{
  "head_dim": 64,
  "activation": "swiglu",
  "rope_fraction": 1.0,
  "init_std_o": 0.00825,
  "init_std_up": 0.0404,
  "weight_decay": 0.16,
  "steps": 8149
}
MLP neurons of a small language model. Each row is named by its layer, matrix (down: output weights) and neuron, and shows model dimensions 16-143. Each number is 128 + 24 x the weight over its row's rms, rounded and kept within 0 to 255. A neuron's up and down rows have the sign that makes its largest values positive.
Before each neuron's rows, "fires before" lists the tokens most often just after its 100 highest values on Wikipedia text that the model never trained on.

fires before: "\n", "port", " |"
L5.down280 [155 134 115 127 147 117 152 128 166 130 174 151 110 148 160 130 162 106 127 133 150 111 123 134 152 150 108 154 117 114 138 132 119 109 101 133 103  92 157  85 131 130 146 133 114 139 132 134 139 152 112  68 111  89 151 101 144 139 162 133 129 141 122 121 108 126 166  92 132  98 129 140 175 130 133 128 114 232  84 140 148 140 135 135  92 169 127 126 120 120 126 120 146 126 114 146 112 155 145 116 162 136 127 123 125  98 116 114 132 106  93 139 142 105 138 123 162 144 137 139 134  63 179 139 115 128 118 134]

fires before: " the", " his", " a", " "
L5.down73 [185 127 159 169 162  87 138 137 159 115 123 120 138 152 170 148 158 112 115 136 116  75 153 134 176 139 144 167 103 145  73 160 129 146 139  95 115 119 160 120 141 145 109 170 114 133 145 121 139 160 139 137 156 141  84 133 120 101 133 110  96 138 105 141 106 105 118 128 129 102 126 123 135 103 118 119 116 142 154 140 164 124 125 139  90 143 113 139  96 123 146 134 111 141 142 146  97 127 137 163 130 122 191 105 136 158 119 135 147 133 148 148  99 165  96  99 147 121 103 130 185 123 180 150 130 140 144  89]

fires before: "s"
L3.down290 [157 131 127 151 129 166 147 131 137 124 131 110 144 130 123 134 130 130 133 145 102 166 187 159 159 106  70 138 140 184  99 134 131 137 132 113 120 131 138  93 139  96 152 117  91 157 114 145 180 163 137 124 129  94 108 139 164 116 156  84 151 102 138 113 132 112 134 170  98 137 137 165 111 114  89  99 140 140 147 141 156 140 118 103  82 118 132 127 144 124 106 156 122 131 106 167 143 150 139 119  89 100 101  96 121 108 113 131 148 127 129 167  85 143 145 189 177 159 137 157 135 141 100 111 117 156 165 138]

fires before: "9", "7", "8", "5", "6", "3"
L3.down409 [144 182 103 123  90 171  99 141 162 120 142 118 101 146 185 116 140  76 151 143 134 116 140 100 124 146 140 126 118 116 100 143 132 155  94 145 119 110 135 135 139 153 162 176 159 124 136 157 154 110 152 153 106 123 127 119 124 135 120 117  82 111 126 129 128 159 130 117 138 148 172 115 128  93 143 123 161 105 144 140  86 149 102 117 186 124 107 127 155 135 169 125 103 127 121 152 140 114 111 111 136 149 125 146 139 113  86 167 164 114 148 146 106 115  95 108 132  98  93 135 169 121 122 141 114 144 135 110]

fires before: "\n", ":", "---|---|---|---|", ")"
L5.down195 [180 152 145 109 114 115 128 153  97 155 144  91 129 194 145 114 112 122 159 122 125 122 150  99 134 136 143 155 163 125 113 125 157 177 155 148 134 141 162  78 141 137 135 120  92 130 111 137 133 132 100  87 134 150  92  93 164 133 168 121 124 137 158 146 164 164 114 126  90 118 121 110 118 178 119  85 145 184 150  82 137  98 118 133 100  88 164 102 152 135 136 121 112  94 115 114 148 109 131 144 142 133 178 157 169 147 111 163 140 113 108 136 153  94 103 122 132 118 129 127 132  86 139 162 153 127 111  94]

fires before: " "
L3.down201 [108 137 178 126  91 144 133 102 109 122 135 123 121 164 152  98 186 137 136 132 170 121 168 162  89 110 115  95 106 112 157 137 100 161 122 145 149 136 162 147 176 137 144 167 114 137 165 146 121 118 142 124 121 146 129 124 114 159 144  99  97 141 170 135  94 167 152 124 112 133 130 114 188 131 121 108 128 117 149 154  94 108 141 112  89 158 153 114 127 100  94 131 179 100 138 155 111 193 149 125 100 115 116 157 115 129 109 138 145  78 182 107 161 132 131 151 149 116 164 122 178 130 148 138 118 145 160 147]

fires before: " (", ")", "\n", "^{", " (−"
L9.down392 [140 117 108 139 127 118 104  96 103 100  94 140 134 118 134 125 102 115 115  75  96 135 102  96 135  88 124 119 162 166  99 138 118 132 110 109 147 132 134 128  98 115 113 178 101  97 157  95 151 104  99 135 129 126 135 145 166 119 117 127 160 123 116 144 153 146 115 106 121 130 107 109 115  86  85 104  98 158 107  90 143 113 118 129 128 172 148 163 143 131 140 147  61 163  72 110 160 105 129 128  84 121 162  85 131 129 148 149  97 116 115 123 125  88 188 118 113 164 149 106 106 117 166 117 123 111  93 117]

fires before: "4", "3", "5", "2"
L9.down309 [126 139 102 136 165 122 148 109 125  98 156 133 130 123 131 185 130 125 150 150 109 122 130 128 126 125 135 215 132 135 161 121 128 144 175 137 161 148  97 119 110 128 152 138  82 159 126 162  91 146 108 111 170 130 129  88 124 149 129 146 112 131 126 115 130 133 120 149 105 134 157  66 188 147 121 130 158 137 104 165 149 118 110 126 163 128 103 121 128 127 130 114  98 165 149 164 165 105  86 102 111 128 127  83 119 139 136 164 102 158 140 110 151 124 120 169 159 140 136 108 110 139 101 119  87 141  99 121]

fires before: " the", " his", " this", " ", " a"
L4.down19 [189 123 136 117 145 146 113 166 144 100 137 133 104 145 147 118 125 114  81 116 109 162 143  98 192 137 139 151 124 146 119 132 106 108 120 150 144 179 139  93 173 149 193 162 109  86 100 106 144 133 116 142 118 129 109 137 177 132 175 156 100 162 117 101 120 138 144 142 135 131 132 119 124 103 171 148 131 121 160 121  78 135 139  94 134 137 134 154 127 138 143 118 114 123 122  73 131 104 132 140 105 158 130 164  72 149 121 110 146 125 170 142 119 148 101 104 105 141 144 140 119 167 125 151 115 141 104  97]

fires before: "\n", "-", "---|---|---|---|", " by"
L5.down154 [158 138 130 108 159 119 127 123 125  92 107 121 141 129 100 115 122 151 152 140 118  94 125 146 125 153 105 123 140 150  97 159 112 156 132 138 138 151 134 121  89 133 162 162 113 133 136 136 120 159 153 130 136 120 168 113 255 154 137  90 140 136 116 179 148 154 101 116 156 114 122 116 109 113 131 118 120 231 130  85 121 121 119 122 119 134 109 120 133 117 162 140 125 166 119 117 114 124 111 132 124 138 131 115 119 152 117 127 139 166 118 129 161 139 119 153 131 129 109 127 121 164  77 123 109 119 116  69]

fires before: " a", " an", " the"
L3.down88 [147 106 161 130 105 137 154 152  92 142 156 137 112 105  84 105 129 114 131 132 149 122 133  96 140 182 120 159 104 140 112 142  91 108 151 132  84 110 146 122 136 125 152 132 119 140 132 134 103 116 106 100 125 135 159 152 203 156  97 177 153 103 112 141 133 120 160 138 161  96 110 148 142 131 175 142 117 146 141  89 158  97 171  95 145 121  78 118 126 142 148 124 127 103 131 133 132 103 130 100 118  99 116 125  58 154 105 147 157  90 125 106 154 106 139 132 112 110 126 146 115 176 159  73 129 126 126  81]

fires before: "3", "2", "4"
L9.down157 [152 119 123 154 178 142 155  73 151 156  87 132 121 126 146 144 142 106 122 174 135 144 147 124 144 146 134 163 142  99 101 126 131 155 148 109 126 112 155 107 117 104 138 149  94 129 108 130 140 162  74  97 101 106 105  83 125 144 143 182 143 141 133 134 102 153 151 118 141 126 166  54 150 127  97  94 133 115  52 124  78 107 145 156 139 103 104 150 112 109 130 134 124 125 143 156 169  89 105 124 137 156 176  97 137 129 123 110 135 138 142 128 132 120 119 136 120 133 148 171 131 158 138 164 119 105 168 121]

fires before: " |", ":", " votes", " code", "\n"
L4.down363 [ 99 128 166 141 136  93 115 119 138 135 135 103 149 125  88  83 140  84 112 109 133 122 144 134 145 133 140 149 153 151  95 110 143 147 148 149 126 138 105 124 147 127 162 148 134 102 136 129 150  86 144 142 156 143 113 113 122 126 101 135 107 112 117 128 160 141  99 134 105 148 167 143 111 105 106 155 134 117 109 104 160 148 113 113 128 134 124 131 112  77 146 144 154 114 118 141 127 156 174 135 144 125 156 144 130 114 142 116 132  95 107 140 130  91 130 135 142  95 100 159 164 165 157 198 166  85 164 132]

fires before: " (", ":", " /", " –", "=", " medal"
L5.down416 [101 106  81 126 103 126 135 111 140 128  87 118 112 140 158  92 162 135 149 151 110 156 124 108 163 125 144 111  90 138 123 147 149 114 128 140 119 100 122  96 106 132 136 132 124 159 153 127 143 126 173  92 128 114  65 126 181 144 146 118 137 100 112 107 115 152 112  89 117 137 139 116 125 124 118 121 131 189 150 116 154 144 134  78  99 141 129 105 164 131 155 146 118 136 124 147 112 105 128 161 136 118 143 111 120 135 136 102 143 144 176 123 192 190  82 114 161 125 158 136 135 132 138 153 156  94 126 117]

fires before: " |", " ", "s", ":"
L9.down346 [139 105 140 134 101 140 113 154 158 180 120 136 118 159 125 146 129 112 107 101 107 130 116 128 182 147 130 144 135 115  93  56 127 100 144  80  96  98 131 110 122 108 117 117 139  80 134 111 181 170 118 125 178 126 110 154 141 101 106  93  99 102 165 119 187 155  95 135 114 141 117 161 125 153  93 138 126 128 134 134 111 154 160 120 154 123 119 129 149 144 143 110 135 139 145 182 100 114  71 101 127 114 113 129 119  99 144 130 169 126 146 127  82 129 128 151 111 115 133 132 139 146  92 113 138 174 112 118]

fires before: "2"
L9.down54 [180 126 123 155 174 168 106 119 147 131 112  94 126 118 138 118 114 131 115 110 149 149 133 143  95 105 116 108 124 122 125 133 161 187  98 120 103 115 129 165  91  93 137 113  98 119 172  97 105 161  93  91 165 168 125 138 141 146 133 129  97 149 152 135 105 143 126 149  96 167 142  64 120 112 113 112 166 135 118 119  87 122 103 111 156  93 161 122  89 119 145 127 122 117 114 164 125 126 111 109 133 142 156  97 168 119 113 150 126 166 122 134 148 132  95  99 116 158  89 131 144 132 107 168 157  88 107 131]

fires before: " "
L8.down451 [170 115 119 101 139 143 120 139 155  94 147  99  95 136 167  90 149 111 139 152 155 130 132 122  58 100 107 105 128 105 114  71 134 133  90 119 138 133 133  84 144 127 165 139 133 144 168 107  73 139 126 123 123 119 117  91 185 126 144 144 138 142 159 160 158 115 142 125 121 118 143 131 131 120 167 180 115 112 126 124 128 138 137  87 111 105 114 127 114 176  93 112 141 141 140 141 110 147 118 162 100 149 123 126  99 146 193 130 122 111 148 132  86 147 128 110 104 153 111 111 135 165 122 166 122 101 134 122]

fires before: " |", ")", " ", "\n"
L8.down336 [133 133 146 163 122 112 133 133  91  99 133 116 171 113 134 123 112 143 150 104 106 131  84 163 124 117 182 131 140 110 129 124 126 118 159 140 183 111 127 150 132 143  98 124 119 102  89 149 104 128 120 113 125 134 137 150 170 128 201 136 138 113 132 140 139 146 146 130  85  80 117  83 178 137 153 126 105 110 114 100 132  84 124 138 123 133 143 149 140 163 147 133 160 129 145 133 140 126 142  89 111 137 186 138 138 118 160 175 118 118 108 138 123  98 138 125 183 128 120 115 136 123  89 112 116 161 111 131]

fires before: " ", " the", " December"
L9.down133 [150  98 110 167 173 146 107 140 165 135  99 118 132 106  90 136 148 122 136 147 121  82 143 131 109 111  99 130 141 105 102 132 154 149 100 154 124 155 109 111 140 124 163 118 126 139 138 117 145 156 130 126 156 112 142 148 203 124 148 132 130 149 138 175 133 128 104 129 119 134 132  98 130 120 163 116 110 117 133  74 114 121 142 140 158 121  94 202 122 139 111 118 131 111 152 133 108 161 139 128 100 115 120 143 107 119 150 142 102 148 151 156 163 161 104 184 114 142 138 116 142 137 121 182 104  63 143 146]

fires before: " ", ":"
L5.down187 [117 101  87 149 129 130 127 140 144 133 102  92 142 131 138 115 137 113 140 126 118  74 111 136 147 118 112 148 120 173 151 158 104 121  91  99 105 155 120  87  91 136 139 116 122 135 108 119 159 134 125 130  97 123  86 119 119 151 128 111 103 154 146 147 103 109 162  86 180 107 121 113 118 107 133 135 122 153 123 117 140 116 144 164 187 110 116 116  93 178 138 117 102  87  74 131 131 144 130 137 138 140 113  80 145 180 142 127  99 137 127  99 163 143 138 169 119 112 177 106 104  98 128 155 116 141  78 107]

fires before: "2", "1", "0"
L8.down128 [160 130 119  94  97 143 138 139  89 115 109 138 151 114 116 130 153 106 134 150 111 113 134 135 140 125 105 143 129 123 115 184 140 118 135  99 155 138 136 146 101 114 139 120 130 178 142 111 138 122 127 121 119 148 151 107 116 138 112 152 153 150  69 119 163  73 167 148 127 163 120 139 144  87 123 172 143 140 114 107 115 153 139 128 165 122 172 122 138 119 125 148 129 100 179 119 129 107 141 126 149  90 132 138 129 153  97 142 116 131  74 153 116 120 144 108 110 121 108 120 124  84 121 117 153 167  80 148]

fires before: "s", ":", ")"
L8.down398 [193 102 159 126  76 167 139 104 159 113 147 116 165 138 136 135 167 146 169 168  72 127 168 127 134 159 112 157 133 142 141 151 177 159 110 167 120  80 159 114 168 139 149 121 152 144 119 143 115 101 134 112 103 113 148 109 178 134 137 100 143 132 130 151 159 141 126 155 135 171  81  92 106 151 135 127 106 147  91 145 122 138 143 126 134 110 154 145 147 152 114 134 149 109 112 185  91 124 130 165 129 138 108 150 136 120 130 149 130 112 108 162 132 138 108 110 111 141  98 113 131 139 120 105  98 154 147 117]

fires before: " ", ","
L3.down334 [118 103 138 115 101 130  95  93 129 125 145 137 149 126 131 137 111  86 126 131 140  74 111 104 110 109 134 116 152 119 109 124 140 125 109 148 145 138 151 109 145 130 179 107 172 123 120 182 102 121  86 119 144 119 137 129 155 173 112 121  91 139 161 128 125 153 122 108  92  97 131 114 117  77 108 128 142  92 167 156 100  99 191  99 128 117 157 163 133 158 149 115 117 119 145  99 120  97 127 113 144 155 171 120 125 158  77 108 100 105 168 119 143 118 115  76 130 114 135 115 165 123 120 147  88 129 176 172]

fires before: " "
L3.down401 [116 193 128 113 122  91  96  75  93 142 126 129 111 112 156 127 100 117 123 126 114 116 149 155 107 144  97  71 134  98 104 116 175 132 156 124 115 113 146  97 129 141 135 159 125 162 109  92 115 177 115 107 173 138 170  65 158 149 142 121 125 117 124 134 156 112 136 123 105 118 132  88 128 100 126 137 128 136 112 120 125 146 137 163 104 146  77 137 111 168 125 111 139 127 152 167 145 114 144 127  89 123 142 116 122  80 179 159 109 126 127 158 161  84  86 120 153 166 125 102 134 105 137 148 146 142 142  83]

fires before: " ", "5", "2"
L3.down258 [127  97 124  79  96 143 141 108 107 127 140 117 150 132 159 121 152  97 117 125 121 129 105 135  81 104  85 130 153 155 126 132 166 136 156 143 120 151 192 111 109 140  89 109 131 105 170 102 100 163 153  79 125 147 147 135 211 124 122 146 141 135 160  99 119 140 127 137 129 173 116 111 180 135 143 136 112  82 124 169 122 117 122 173 114 112  95 123 110 115 131 123 191 144 148 114 125 132 157 113 104 137 142 151 116 116 122 138 137 116 123 143 109  95 135 114 159 126 148 119 115 170  99 155 127 170 119 153]

fires before: "|", "N", "0", "3", "4"
L8.down316 [180 123 100 127 113 149 116 148  79 121 116 111 141 150 103 114 116 143  79 127 122 127 160 118 218 125 116 126 108 144  99 149 139 135 118 121 153  92 113  84 121 119 132 144  91 171 134 154 134 139 107 109 140 156  88 101 112 147 101 109 113  81  79 130 181 123 107 153 108 173 148 148 142 141 144 121 125 149 124 118 134 142 134 142 126 115 110 140 116 157 126 107  75 122 111  94 137 125 146 123 102 156 130 118 117 132 112  87 128 160  90 120 104 142 146  87 120 129  85 175 159 135 119  92 121 137 133 118]

fires before: " ", "N", ")", " ("
L9.down327 [129  82 143 124 152  81 174 152 100 164 122 119 101 147 118 131 125  95 123  79 126 137 116 109 126 155 134 134 129 131 105 160 152 153 137 134 118 128 121 140 132 130 100  90 127 118  97 113 129  71 128 130 119 135  98 126 177 151 143 130 111 112 143 126 135 133 153 129 122 135 156 126 130 103 145  93  95 156 123 120 143 122 100 140  97 144 112 137 147 113 106  91  89 105 130 147 145 110 129 117 139 126 108  75 123  89 174 102 106 113 142 154  87 110 156 185 142 139 126 154 102 103 127 110 142  90 118 108]

fires before: "0", "1", "4", "2", "3", "5"
L9.down341 [ 99 161 131 106 137 104 132 129  97 163 154 138 152 100 106 135 150 106  87 140 109 153 125 130  89  89  99 184  83 157 103 161 148 146 133 100 124 147 153 153  95 118 131 115 107 148 133 119 102 134 127 143 165 110 158  91 120 107 119 157 118  84  92 158 124 134 187 170 121 131  85  97 181 102  90 135 171 125 126 162 126 145 137 158 106 154  91 118 144 123 127 135 157 111 146  80 144 116  95 155 117 108 101 142 120 116 141 129 126 127 121 148 134  99 138 171 148 132 134 102 137 130 119 127  65 156 149 144]

fires before: " ", " August", " April", " May", " June", " the"
L8.down226 [128 108 124 133 102 123 120 172 137 145 108 131 129 138 145 140 125 134  93 136 104  94  91  78  76 143 123 151 119  81 116 153 140 146  88 139 152 155 120 120 155 149 163 102 147 115 124 136 158 120 127 109 124 135 135 144 136 131 141  98 110 127 187 123 147 117  87 127 135 138 122 116 115 120 162 118 119  86 136 108 172 128 132 189 118 172 104 127 141 180  81 105 104 122 107 135  73 165  99 138 132  95 112 127 140 128 132 124  99  79 117 140 164 141 139 135 103 161 170 109 143 159  99 149 111  88  98 104]

fires before: "9", "8"
L9.down260 [146 165 111 110 128 132 131 127 117 140  74 137 136 103 173  96 131 139 135  99 141 135 154 143 104 165 139 132  94  96 111 125  96 112 132 138 129 116 104 123 154 124 150 184 166 128 148 115 165 152 120 103 146 131 148 162  99 130 117 120 133 122 150 131 201 150 127 119 177 132 116 140  82 118 129 119 170 117 104 136 108 168 142 120 148 134 112 135 135 160 102 129 156 145 116 149 139 159 176 108 167 113 152  99 105 104 138 154 118 137 149 102 140 125 125 109 153  83  96 179 114 130 159 167 108 127  84 149]

fires before: "7", "8", "6", "9"
L9.down57 [124  89 117 106 118 116 119 125 126 166 124 109 120 118 101  94 150 109 108 119 143 123 149 165 119 163 107 104 136  90 117 140 136 123 101 111 106  99  98 121  97  86 142 113 123 136 140 109 136 165 178 127  84 144 123 163  50  99 156 125  94 149 120 104 174 126 109 122 153 143 169 171 144 136 113 159 135 138 149  98 138 161 136 128  96 140 107 126  94 119 154 150 162 110 134 104 157 133 162  94 136 103 146 120  99 131 164 121 127 131 143 103 154 156 111 115 135 122 135 174 129 142 126 118 120 155 139 187]

fires before: "|", "|---|", "|---|---|", "\n"
L9.down271 [142 136 136  92 130 161 118 118 153  76 110 127 125 144 132 114  92 139 134 150 102 115 109 145  90 130  82 113 142 108 120 142 137 124 123 142 100 179 134 121 137 160 137  74  97 137 122 171 135 132 150 158 153 106 143 155 180  97 138 144 148 146 120  94 110 134 124 179 133 148 106 112 129 104 192  93 163 209 133 115 119 113 133 138 173 118 126 148 123 163 101 163 175 140 127 121 168 115 124 155 144 138 144  97 105 142 105 139 119 128 129 139 121 146 140 132 108  72 134 146 139 140 125  78 110 115 147 134]

fires before: "9", "8"
L8.down340 [153 105 147 118 130 118 146 144 164 162 117 114  99 110 169 139 114 136 170  99 122 115 194 129  89 139 129  83 111  93 145 112 116 138 118 139 128 113 141 106 131 137 146 161 123 111 131 158 176 124 127 162 154 142 127 161 180  97 161  95 132 135 146  93 159 105 122 116 162  94 129 136 128 132 141 113 144 107  97 107  88 134  89 146 167  85 133 123 130 131 140 123 126 134 111 140 173 120 133 114 144 111 145 143 100 140 133 123 138 111  83 121  92  98 134 128 139 112 124 149  93 132 140 169 122 135 101 100]

fires before: " |", ".", "==", "===", "0", "The"
L5.down344 [164 131 132 134 152  99 136 157 150 124  95 108 127 140  98 136 165  94 149 138 122  64 139 130 147 131 141 118 142 148 147  92 113 128 131 143 145 118 140 136 105 122  92 112 126 110 119 133  97 139 125 136 101 122 125 142 192 110 138 108 138 157 117 126 134 132 119 132 148 143 120 137 144  72 140 139 146 255 192 125 133  95 107 142 127 133 128 149 120 123 115 133 105 137 131 174 131 119 114 139 122 153 123 159 107  86 109 125 145 138  79 147 163 134 121 144 108 123 112 128 108 123 124 112  99 143 136 123]

fires before: ":", "s"
L5.down246 [143 105  97 127 137 117 146 106 100 136 137 100 173 130 108 126 140 126 145 124 145 134 145 140 132  87 167 122 153 112 159 104 123 129  92 165 112 130 137 101 152 101 126  69 158 122 129 119 163 115 125 110 117 128  74 117 226 138  96 105 147 105 122 154 141 109 125 100 120 197 132 119 130 114 130  89  93 186 141 104 122 164 113 115 124 152 130 163 130  93 186 147 124  75 122 109 140 120 135 105 125 124 145 157 105 127 140 128 102 137 135 157 145 116 158 118 115 105 138 160 140 122 139 217 133 154 139 122]

fires before: "9", "1", "8", "2"
L8.down459 [170 101 109 148 107 168 104 156 167 142 122 127 112 122 166 120 123  95 118  95 124 137 129 163 152 141 121 136  18 115 114 167 111 127  98  96 131 157 151 144 147 118 111 168  93 156 145 127 151 148 134 134 112 143 143 152 107  71 145 137 120 143 116 118 146 125 154  95 163  93 106 134 130  95 126 138 157 133 126 141 105 152 135 129 124  92 126 124 137 127 114 180 118  61  94 100 127 145 103 145 160  84 105  87 153 105 118 142 134 103 104 127 158 136 137 105 114 102 117 156 110 160 161 120 145 160 128 134]

fires before: " ", " (", ":", "+", " on"
L4.down441 [114 114 142 147 127  98 152 135 121 152 147  85 116 130 117 102 171 164 122 124 129 110 102 181 147 155 140 152 105 100 106  79 154  98 172 111 129 120 135 138 155 126 100 130 100 147 130 106 129 126 158 148 111 124 136 101 114 119 150  89 124 161 107 117  84 110 125 162  98 112 160 134 135 132 161  84  81 149 135 113 119  78 119 146 144 158 127 111 141 140 114 129  92 120 138 152 138 155 136 126  94 123 133  99 125 163 133 118 115 122  79 124 130 151 161 120 173 137 119 162  86  99  95 128  87 163 116 122]

fires before: " ", " December", " third"
L5.down112 [162 122 134 132 135  85 113 134 178 131 160 151 129 182 144 137  95 104 119 145 134  48 129 116 145 159 122 126 115 136  94 150 122  84 116 115 137 120 134  99 115 134 155  79 129 100 155 126 115 147 114 138 130  84 144 106 113 158 137 119 120 154 140 112 134 110 125 116 108 103 105  88 115 147 126 154 134 117 134 104 148 108 152 157 141 114 110 156 159 130 134  99 134  96  99  93 107 170  97 125 167 118 159 125 141  97 169 141 149 163 121  87 160 134 104 117 146 127  96 114 113 129 156 138 105 123 109  82]

fires before: ",", "3", "9", "0", "6"
L8.down41 [147 114 101 138 105 145  89 127 114  56 126 142 111 129 133 117 151  98  77 132  96 106 151 129 113 115 100 142  70 148 111 124 143 132 120 124 127  98 135 166 154 102 170  86 142 151 107  96 122 148 157 131 103 124 149 114 130 129 124  97 152 134 107 104 141 116 148 129 121 165 124 147 118 142 121 133 112 205  89 164 134 139 129 139 113 138 119 122 144  92 132 175 121 102 149 117 145 140 110 146 143 111 108 148 153 131  88 148 122 120 148 117 167 106 117 170 152 126 104 121 142 144 136 118 144 156 104 134]

fires before: " ", " |"
L4.down507 [145 171 154  96 109 161  92 115 143 134 119  64 124 136 141 123 135 129 100 140 131 111 118 129 119 116 136 125 124  98 104 154 148 126 137 143 131 132 158 106 139 114 181 144 167 144 155 108 123 196  92 112 140 174 107 130 169 139 149 117  98 106 156 131 155 118 149 157 117 140 101  75 159 120 170 136 129 110 139 146 155 116 134 152  96 138  90 108 131  97  96 141 163 109 162 154 139 119 109 100  75 137 171 139 122  98 117 116 125 145 152 172 122 128 119 130 165 157 155 108 121 121 115 124 134 198 101 175]

fires before: " |", " (", " ", ";", "\n", " in"
L3.down491 [100 128 142 148 143  99 130 130 145 113 110 131 145 141 135 127 147 111 140 112 136 154 137 132 101 132 141 100 176 169  83 102 158 112 129 119  88 102 139 145  95 117 130 127 123 105 125 138 142  88  80  52 143 137 104 120 156 141 135 132 152 111 169 100 105 127 114  99 127 151 169 160  94 120 133 112 119 124 122 140 125 128 124 128 119 103 125 114 165 147 121 162 138 161  89 125 148 151 122 142 108 132 142  97 123  70 136 128 159  95 167 137  95 149 161 133 134 127 135 100 152 114 126 118 150 135 116 160]

fires before: "\n"
L9.down192 [199 154 139  91 102  93 159 133 120 151 195 147 108 137 138 127 122 107 132 119 127 134 121 154 148 136 120 155 163 131 104 155 150 124 121 114 144  88 144 132 131 153  97  93  68 186  94 137 127 139 147 123  79 148 131 159 180 129 129 134 143 101 165  84 133 109 155 121 132 151 122 166 130 123 137 121 126 172 102 103 132 146 107 167 121  99 165  90 162 124 147 104 117 115 119  94 124 141 138 173 116 151 145 115 150 115 100  93 102 155 109 163 106 150 114 100 110 136 119 145 155 129 128 120 111 107 155 114]

fires before: "|", "|---|---|"
L9.down301 [172 152 139 117 132 146 127 166 107 123 152 117 105 113 104  74  88 155 149 114 139  72 134 142 177  88 136 137 159 141 145 127 155 108 126 108 126 127 146 145 115 148 102 118 133 139 133 136 133 123 155 138 132 117 150  97 136 136 134 115 154  98 100 123  95  96 144 128 115 167 121 128 117  99 145 122 123 183 161 121 112 101 179 111 179 113 147 136 124  99 129  99 136  92 154 136 154 127 125  93 106 110 138  97  93 130  85 135 129 128 103 130 138 127 114 149  91 103 127 179 115 133 107 113 132 131 123 142]

fires before: " ", " the", " to"
L3.down74 [101 111 155 117  88 130 158 133 144 150 135 140  99 105 117 171 148 121 131 156 114 128 131 120 154 136 100 152 121 134 149 129 118 150 122 104 122  96 102 138 163 129 149 120 128 144 150 102 138 123  96 129  79 117 132 116 104 177 156 101 100 143 143 149 138 166 101 113 134  89 130 126 145 129 141 124 116 109 172 111  97  68 153 159  93 132 122 135 151  69 116 100 120 130 114 158 126 146 101 111 101 136 114 128 136 130 127 121 140 168 146  75  94 146 153 126 118  73 123 101 149 140 119  91 121  99 115 121]

fires before: " a", " an", " the"
L4.down265 [120  96 132 145 148 146 114 109 110  78 149 114  76 111 125  86 122 144 115  95 101 169  94 124 102 141 148 160  92 109 110 120 134 112 149  79 134 109 144 102 134 114 113 135 146 146 158  94  98 107 126 138 156 109 112 114 166 119 144 154 119  84 121 154 112 142 148 152 176 124  85 127 122  76 154 115 140 129 144 131 122 169 108 123 131 151 119 161  99 136 131 136 128 106 138 113 166 120 118  97 106 154 138 128 101 148 115  94 150 104 129 104 102 164  98 158 143 119 128 169 132  99 111  94 120 109 165 155]

fires before: "\n", "s", "ri"
L5.down43 [146 165 132 171 136  98 157 147 139 134 152  98 129  86 118 102 150 133 179 120 129 150 108 123  81 113 122 114 131 123 156 150 146 179 150 119 117 135 171  90 110 165 126  99 106 103 136 145 159 136 103 103  81 136 189 118 175 133 155 100 111 137 120 143 137 145 141 136 137 136 126 146 122 101 115 107 119 186 161 133 140 137 122 146 119 141 136 113 117  96 114 130 155 141  99 187 119 129 157 122  91 141 127 145 103 122 106 102 159 144  81 152 126 115 115 123 134  97 120 101 109 116 108 100 100 151 128 164]

fires before: "s"
L8.down490 [120 126 138 113 117 143 111 169 102 144 118 157 154  88  88 157 136 123 104 144 115 149 101 108 132 118  95 138  99 151 111 141 138 137 144  84 106 123 113 125  90  88  75 101 109 171 133  81 124 148 127 147 112 121  55 124 136 123 121 117 117 103 170 142 101 121 147 159 133 125 140 153 117 174 111 104  96 166 115  85 132 114 101 119 136 151 121 146 116 137 131 138 119 102 127 150 150 133 136 147  98 126 111  83 161 134 134 138  96  88 160 126 155 117 120 130 119 180 161 140 148 111 144 128 160 154 116 118]